python train.py --num_hidden_layers=9 --norm_place="pre" --norm_eps=1e-05 --init_std_down=0.0 --optimizer="adamw" --decay_shape="linear" --final_lr_fraction=0.0 --train_tokens=1607000000
MLP neurons of a small language model. Each row is named by its layer, matrix (down: output weights) and neuron, and shows model dimensions 170-265. Each number is 128 + 24 x the weight over its row's rms, rounded and kept within 0 to 255. Numbers have three digits each. A neuron's up and down rows have the sign that makes its largest values positive.
A block is one neuron, or neurons of one layer that tend to fire together. After each block is what it responds to, as a language model described it from the Wikipedia text at the highest values.

L6.down23:127175114119105129080121116144147153124129153150143111151130144138170106096107079150128139143092129145126120114145123145142106100110138102109146110175130153130110112146156135000125153156111086135121115149137116142114131176120145143132103125080126106114117112120148170149134112149070118129
L6.down165:108144128126117141138124150109121134122133123133139117123104142143162120134137126105127140123118132148159103130113137145167146115148145142114072103122124103117110122118133158000123141130094120120081114129141154128101133125138098153133154114156116129097131142147115122124128131132112159129
L6.down213:127135143126109150142137123114146111121125120131121132128116156135146096108144141126144121129130122127163140130117130133169130119115146129107113132127122125125121132116127160000132145120121117111131123117129147150095130126118119136132122126127126118112125127138129154130128136107094145136
L6.down535:114120108124098142122136138137141151118110136111104152114119151146167142130137122112128112122099100088147116130136136136157151147109167138103087133131112125140146149128125151000100165121117102119096136121143128142118125100114118091128124124114107125127113116148128128097113136108108126123
Description: Line-ending breaks. Newline tokens that close a finished line, such as a table row ending in |, a list item, or a paragraph before a == heading.

L3.down254:118132085139072123098136112134145129105145091122135117082120131110111103144133131189122155142125144102122085131164111152130146087097142110116128135060138130105104131129121173130117139117154108134151149116144126124145146134073109144136143119116084180094124107156111158105186154108123122116
L3.down484:144172106139090141135163153107147116129165094121128083118142155176119130168167180144109123139126111084123120119127143123138131136132141135129113171112132160140087119145134097108116163136136130111135131113164112124105093131123129076139122134089100135115100115125121126108118165195108113101
Description: Quantity completion after numbers. Final digit of a large number or the unit/noun right after it, e.g. 146 lb, 175,620 residents, $12,600, 150 MB.

L5.down214:091128103109119115108157141155112155149160079146132124136137133108124100120115137127123110105113122133118155139123127147161094164160151138135136134123117158121160134093122155094163100134108145169173049112113162150097142141125120128117130114166149133110140137120154169138138104120106126133
L5.down381:155118091130154118114132121119173144159134125101174141093105136102133123141084086151126169148154130094085129137147143071130126087107105106130134102098151175159135117084124141147112158106121122140142175132112123137130131084114159095172097118143114141121124121169130140148153152124131170153
L5.down392:147137164098134159149166123145113142090095086079163149146120114169097098126137098160136146109096095154145109134110163129166114119148117083099141154109113163099137114131117125085131151150114158118101154147165099090107134160141107155120147151146134169088130071113132147165092114135123097125
L5.down491:126145129127136196126106081126091104119092124107078157101139144127093144125135083124153125151134116139145169158131092155120117144088127062138098126151136071158152097134107144143104134100161092128151128122122119129128137175144127095126146134159102098139131099121154150119100078128114140087
L5.down503:095139146128135121155116131091152112140140099092138146147146145136112141173099121189101089169136089120134144088114095124111134155109062152091153141165118108165108148113117098158150184078144133108102109153128137118095137089130136168124117110131151099076128115178118156128163129119126132094
L5.down506:077170088120114144136146081145101117167097126087131125170100132099130116170127139108167107168120150171146118135068158120111138139113132115116117134106127140144145138120149103169152110139122121117121130126122116091124108134148103167158156122121127143110119140130118124140134130142120133173
L5.down524:140128109122126115152103095163168144123160114089115143111147114077101132113120112085133114115096122116117123111110156156111134174101122131140110100133121125128105104099130150107073150155152154131143157117116112100072113158138121134107155103122170109151184127123124131124144130064077144117
L5.down640:183143172172134121118120135146126085139178105094106152128117142122100112103140130127106124133111132157131130138194172169078143089140102176098116127143140141140135116117188124127146135136127117155137115152147099097129153098112150159139113157144125111133162083117139156138151097140116130148
Description: Mid-number digits, post-verb prepositions. Digits inside decimal coordinates (55.5097…), hyphens in match scores and ISBNs (8-0), and prepositions after verbs such as died in, traded to, derives from.

L3.down78:133141137146148144140150136164156103092094157162110119130127137138116091144131088132091124119128119132128110116145101092146103121123119152101126131144123165126143125144105128148135137133142115114097105139135118120164132101152126120129129134163098147092062157104145152142115154132135135118
L3.down686:129136185147104146142154120174100156109122133121128099144141140109105130128143155110107103120130130143122134134130116089122101133148138145086076099177123161129159101156120167112107127082136158159107129086125117137149120125141091107107100103156153089101114162114151148119134114126124129110
Description: Repeated name start. First token of a proper name already mentioned earlier, often a surname or company starting a sentence, e.g. Hod(lnaut), Vin(ton), Chen.

L5.down142:157141089162117133149158138110141123126095160124163121117110144135122130144120130048145115165126142086122137154119139124133170128115134141134122129131136135161110100152114149165130124112122154123137081138125135103129110121145082108139127151169162145147116142155128152132169126128160125121
L5.down147:092119111126132135116165155088108103172126108130133136147142116136128123118115122112057133131102116164170125146174104103123097085127144136136148142147125129129083096159098166110140130110136114138144148184142102140092091133080092120121167105115133150111135157129134092111155132151102135157
L5.down267:140153151177106132150122137098135081132168113145166167172127121132127124108083111143130115121137122137140144116114127118124165122104122191114090064149111140165096128166154154081115106086134081128132117144133089126144121138107097121100168144133132142110107123148130138155152134129114162127
L5.down276:124094135137126135132139120120138118152129103126110141145139131128114170094169119093106136161133118138083184085165137112111182102145088118131098127091124109109134112170139144078140167123128115117130106154120062119159110102142120106122119150093149155144152089127154111116129179156111119137
L5.down328:112104127093168059175135160123139177151129164144151120140165118137145079102141142161120139074108117172107140099089113145075109134102168113113145113103119102164104122139137126104143102145141138106122121121137073092148094147147147134124171104153151108125099138113108141136163121132169158126
L5.down340:149138163092162102136120138133104157123119165113091148130168097130163126130122101122140102100130130140089080148133113145105117131152108132156136111130153170136106105075086135040068079161109107138084134128161121125091106118149164118127143117142089140177109169130123111151143167113097152132
L5.down403:132132143108163128110113112117128138124161098118114136128179147124093097155126154120123138177087131108129124144165126122140161123125120124098126098112137133134140078162115164192106126142134147121127144124150051122126162147140157139138121103123161118146096105098135174144114116125153140106
L5.down597:138080144108113125106100157094115140161155108099131113102178139134125166119097172164126141178150175111120131139152148094142138112138144144112173138129125148150170110113094116042129118097126143119138141098141059113136119145107132117101127131120155136144116134083119136076088161132128111117
Description: Re-mentioned referents. Pronouns (him, it, himself) after verbs like named, made, calling, and word pieces of earlier-introduced names or nouns (Seedman, the scheme).

L3.down462:135123122100145143116120142127151134107114137140134132150146150117155127125138129147129140110131132146124156101131167125158118146107126088132103115161114138125134125130133150000161120119124132113115089146131125161136140125129104138163120120115134145108150126111108139155122153138123130140
L3.down529:118151106149149124140151132171153126108102123137134163112109156163086169115115124136111143169095132119129119124141144109119131121124111145143119151137103129126143114150138101020153130131136144120088121130137102133138113113135086151111148116172108124155108096104139168129107124128156134087
Description: Line break after sentences. Newline tokens ending a paragraph after a period or ending a table row after a pipe, and weaker for words after "In", such as "addition".

L5.down85:134088115143131115121134161166151070138133139118100130115115099141123094139155143150146110159116152092102151135165118075123145119124139121112156085135087100152129139126099124189099095107100080134105126150170107125156095117087138133117100126097114138131104158134168108131115097138134125074
L5.down153:147142119093083089151125130135144133079134165121119080119146155181128144115174117128097177140168131116114128103169162156108083100129142174082131132169130080132114122143145116165125150122181141124150126124123119178118115105102164159149153155106118122147140111107138116161161157154143080154
L5.down190:138114149129108111125125152045159135142136143119109106124186111162126137129127108121109164095167140133151122126166139106146099126165131140160128078158109153120127137166094126181105129086125125099133115166125071136138107133169173115150108134087169139144155115134128132143114119153141158107
L5.down549:160189099102121130108166113120146064128125103131130157149103122119123171116109158154131126133133091126171121114135157140104129122076154129122136132149133138089165150109103124112132110084114121166121120111117120091102129094115123165107137117105129160160117133137124116116141129137103123115
L5.down581:133136134129114129095151095155144102151151158140161142104141122129073138140155121146093074191120139120104146148127133132161093128137128154110127079108115102134142142136107126143159133148129141169141179126133134077124121131155127128144116129110095111126161144129116163155145120127142118152
L5.down586:140160089115111120116097146153122131168102143138090109087102123077130137137141152168141114135097111120130099142067156159125154179090130102104185129139099109141164158150122126018137102155156129143140117116115156150121154142175149140129112137152131119113102121115166115106105107096141120120
L5.down682:124121114104159100133114137138100101122139082123155128136113137114171109157095092136115121107134123146181118124149111112140112115111114146134125123126124159100132154112137086111094136142130126112127118159086092136106079154159138110098129158119112124115108103119100179143135119115123123131
L5.down694:114093142149111096121135131135099147101127193130168110130082139138128131122136119150098109112096108140141146113125158094143124156101060105109107109158124174130114128117115131132141136070128125168056125120112114138123108080132129102151159071121101109134145151091138106148158081129141064135
Description: Line break after captions. Line breaks ending a short non-sentence line, such as an image caption, infobox or table title, or short description, just before a list, table or body text.

L6.down292:174076106112104169130094142142098109131113147125165109132112136078126132129122130120093148137189164079107107135132118171101140107086103128147131161114112158164111107171111154148141120168124126123120124157154139141096078158119113123102128127103135114101120159079143156155141090092128125149
L6.down312:157134092087156132108142122156170162121120097153108122032109169144128123134095132112150120124123117096153141137110154110116141176108128114139156102120133131126161158103113112226115124133160126144100135133141090112090108114163131137119104145125120149170138111150146155122102100111144135132
L6.down612:048127124118094165119092190096134095121132100099121058141114131070119135109151140097088097126167120136142121090189130106133115092082120153126147129149125115139139155140132160077141140113113172125099072127140133131099136145175123140155125123131150165129133130155141133112149123132137109160
L6.down701:094126147117108149119150078134111100142097113111149111104155164133098136128121132135139121122189108145155108147154129139043124164092112113135158108115146128107117125116108135114130112175162148154142139158124151134139163154143171151124150115112113113142157128062134151105134084161115128086
Description: Caption-ending line breaks. Fires on the line break closing a short non-sentence line under a heading, such as image captions, short descriptions ("Serbian footballer") or table titles before body text or tables.

L5.down0:166161098128092136117141102160118092106109117130138080112095108134162157120138137102121131166124143105100125171158110127141122135158120142106126119157145120108127128112140129055100103188119147145102083096156090103089163137137147115108115142129120118168136122142160169083125151107125134098
L5.down185:142123115118130151111113126115098099122134124143153098136117121097147153129147083127149140126156127154145112132156126112158093116118140104122149140085103095136145129101146119000101155150098147130122126087143130141109139135151151092121107119103110139137163153136124135129137125126118137140
L5.down279:135146125132097106111156123136111105087098133135164106122153133111122112128131138159124150114104142088094114119103141187125097131132153117128103158182153124122090152122131124069142111160139145141124117108148155156152184132104139143113087074135102091148132153125124126121138127127150134164
L5.down467:145136137137102139138136143121101160114137124128138129114132115118141110107135136143129130129130123129117117155124166139143135130117125123133114122122145097109103143142135147000140132153114115108130113140097158140126134141118095142133124127152133120125117139146123128115116132116105162144
L5.down492:131103143137088129165125102139123111107138156098111111118104147185146111083152171113123121094130117147118105125167148133089144118125091201126098169109194115132112135081115130149144091082132132105145159131132092111096134111148162139109143143144135118156136126134132125135170147126132107110
L5.down633:147148143100105135134139163103086126116112142133179134078127161096108118113093144099113135187123156081107130121124175105132131110155096137096171170099170121136133134143141125149127118116145141136132114102073146146103121143151154126139122145171155141181145135117146148119105109098106118117
L5.down649:126136123098126152135122133168162174145130160129151115115146134108154153123138114116186121121108121141116092111123117167109116131151125150123113139115078118130159150159171145150116135114132105146078132096140161110132142146162153125111103115144128129095185137131144098211097101129109083107
L5.down657:143135118136134119141095131120112134133138147125131140116149114121146123147126108123094151117159118137135109124133128127137119109146120144115137099144115122119113119108122114000106169100131114126130135135109141130123113089120132126131129133148127097098136119173121112139122115113102136135
Description: Paragraph-ending line breaks. Line breaks right after a paragraph's final period or quote, before a new paragraph or a == heading ==, plus some sentence-final periods and spaces after commas in table dates ("June 14, 2005").

L6.down36:148148179079131134163107118135170118068139098109094099117136153151116126134138140141093099079129126148096152166142131109139144135148122132133106107127122146094144187148101088148152121118082153100101112090138144136129087121130136157104152129178082134152153165146158107118138123168173174107
L6.down245:141111128188153113108115140135144096080159173123115128153106111097135124116158139143096070109131097120102129164142121123093123124075117170152126161125158086111101126117122136102181126153121114169116117088127111109144126123049176144127132123137107123157117109146145085147114134123135137086
L6.down413:132128174125122155142146125156120125102132140136105118102146162103144134137142121124156123126118148133082158108134140163151157137111108124148168126145146080167129127102143160073147114156143156135115160124127110161145139128159160193084125112131139165166161128098113127106125139079123126107
L6.down425:119133130112132125137130165157131183114110132123136137081126147114111161143127109112073150123096151179091132149163110149142119134124126140105117093113091152163163149130083093114111117097135147127126161145146097126099151154074137178111151105122133106132136147129135124112136146101127116138
Description: Decimal coordinate digits. Final digits of decimal latitude/longitude figures just before the degree sign, such as 5.50970 or 0.7615, plus pipe separators between numbers in stats tables.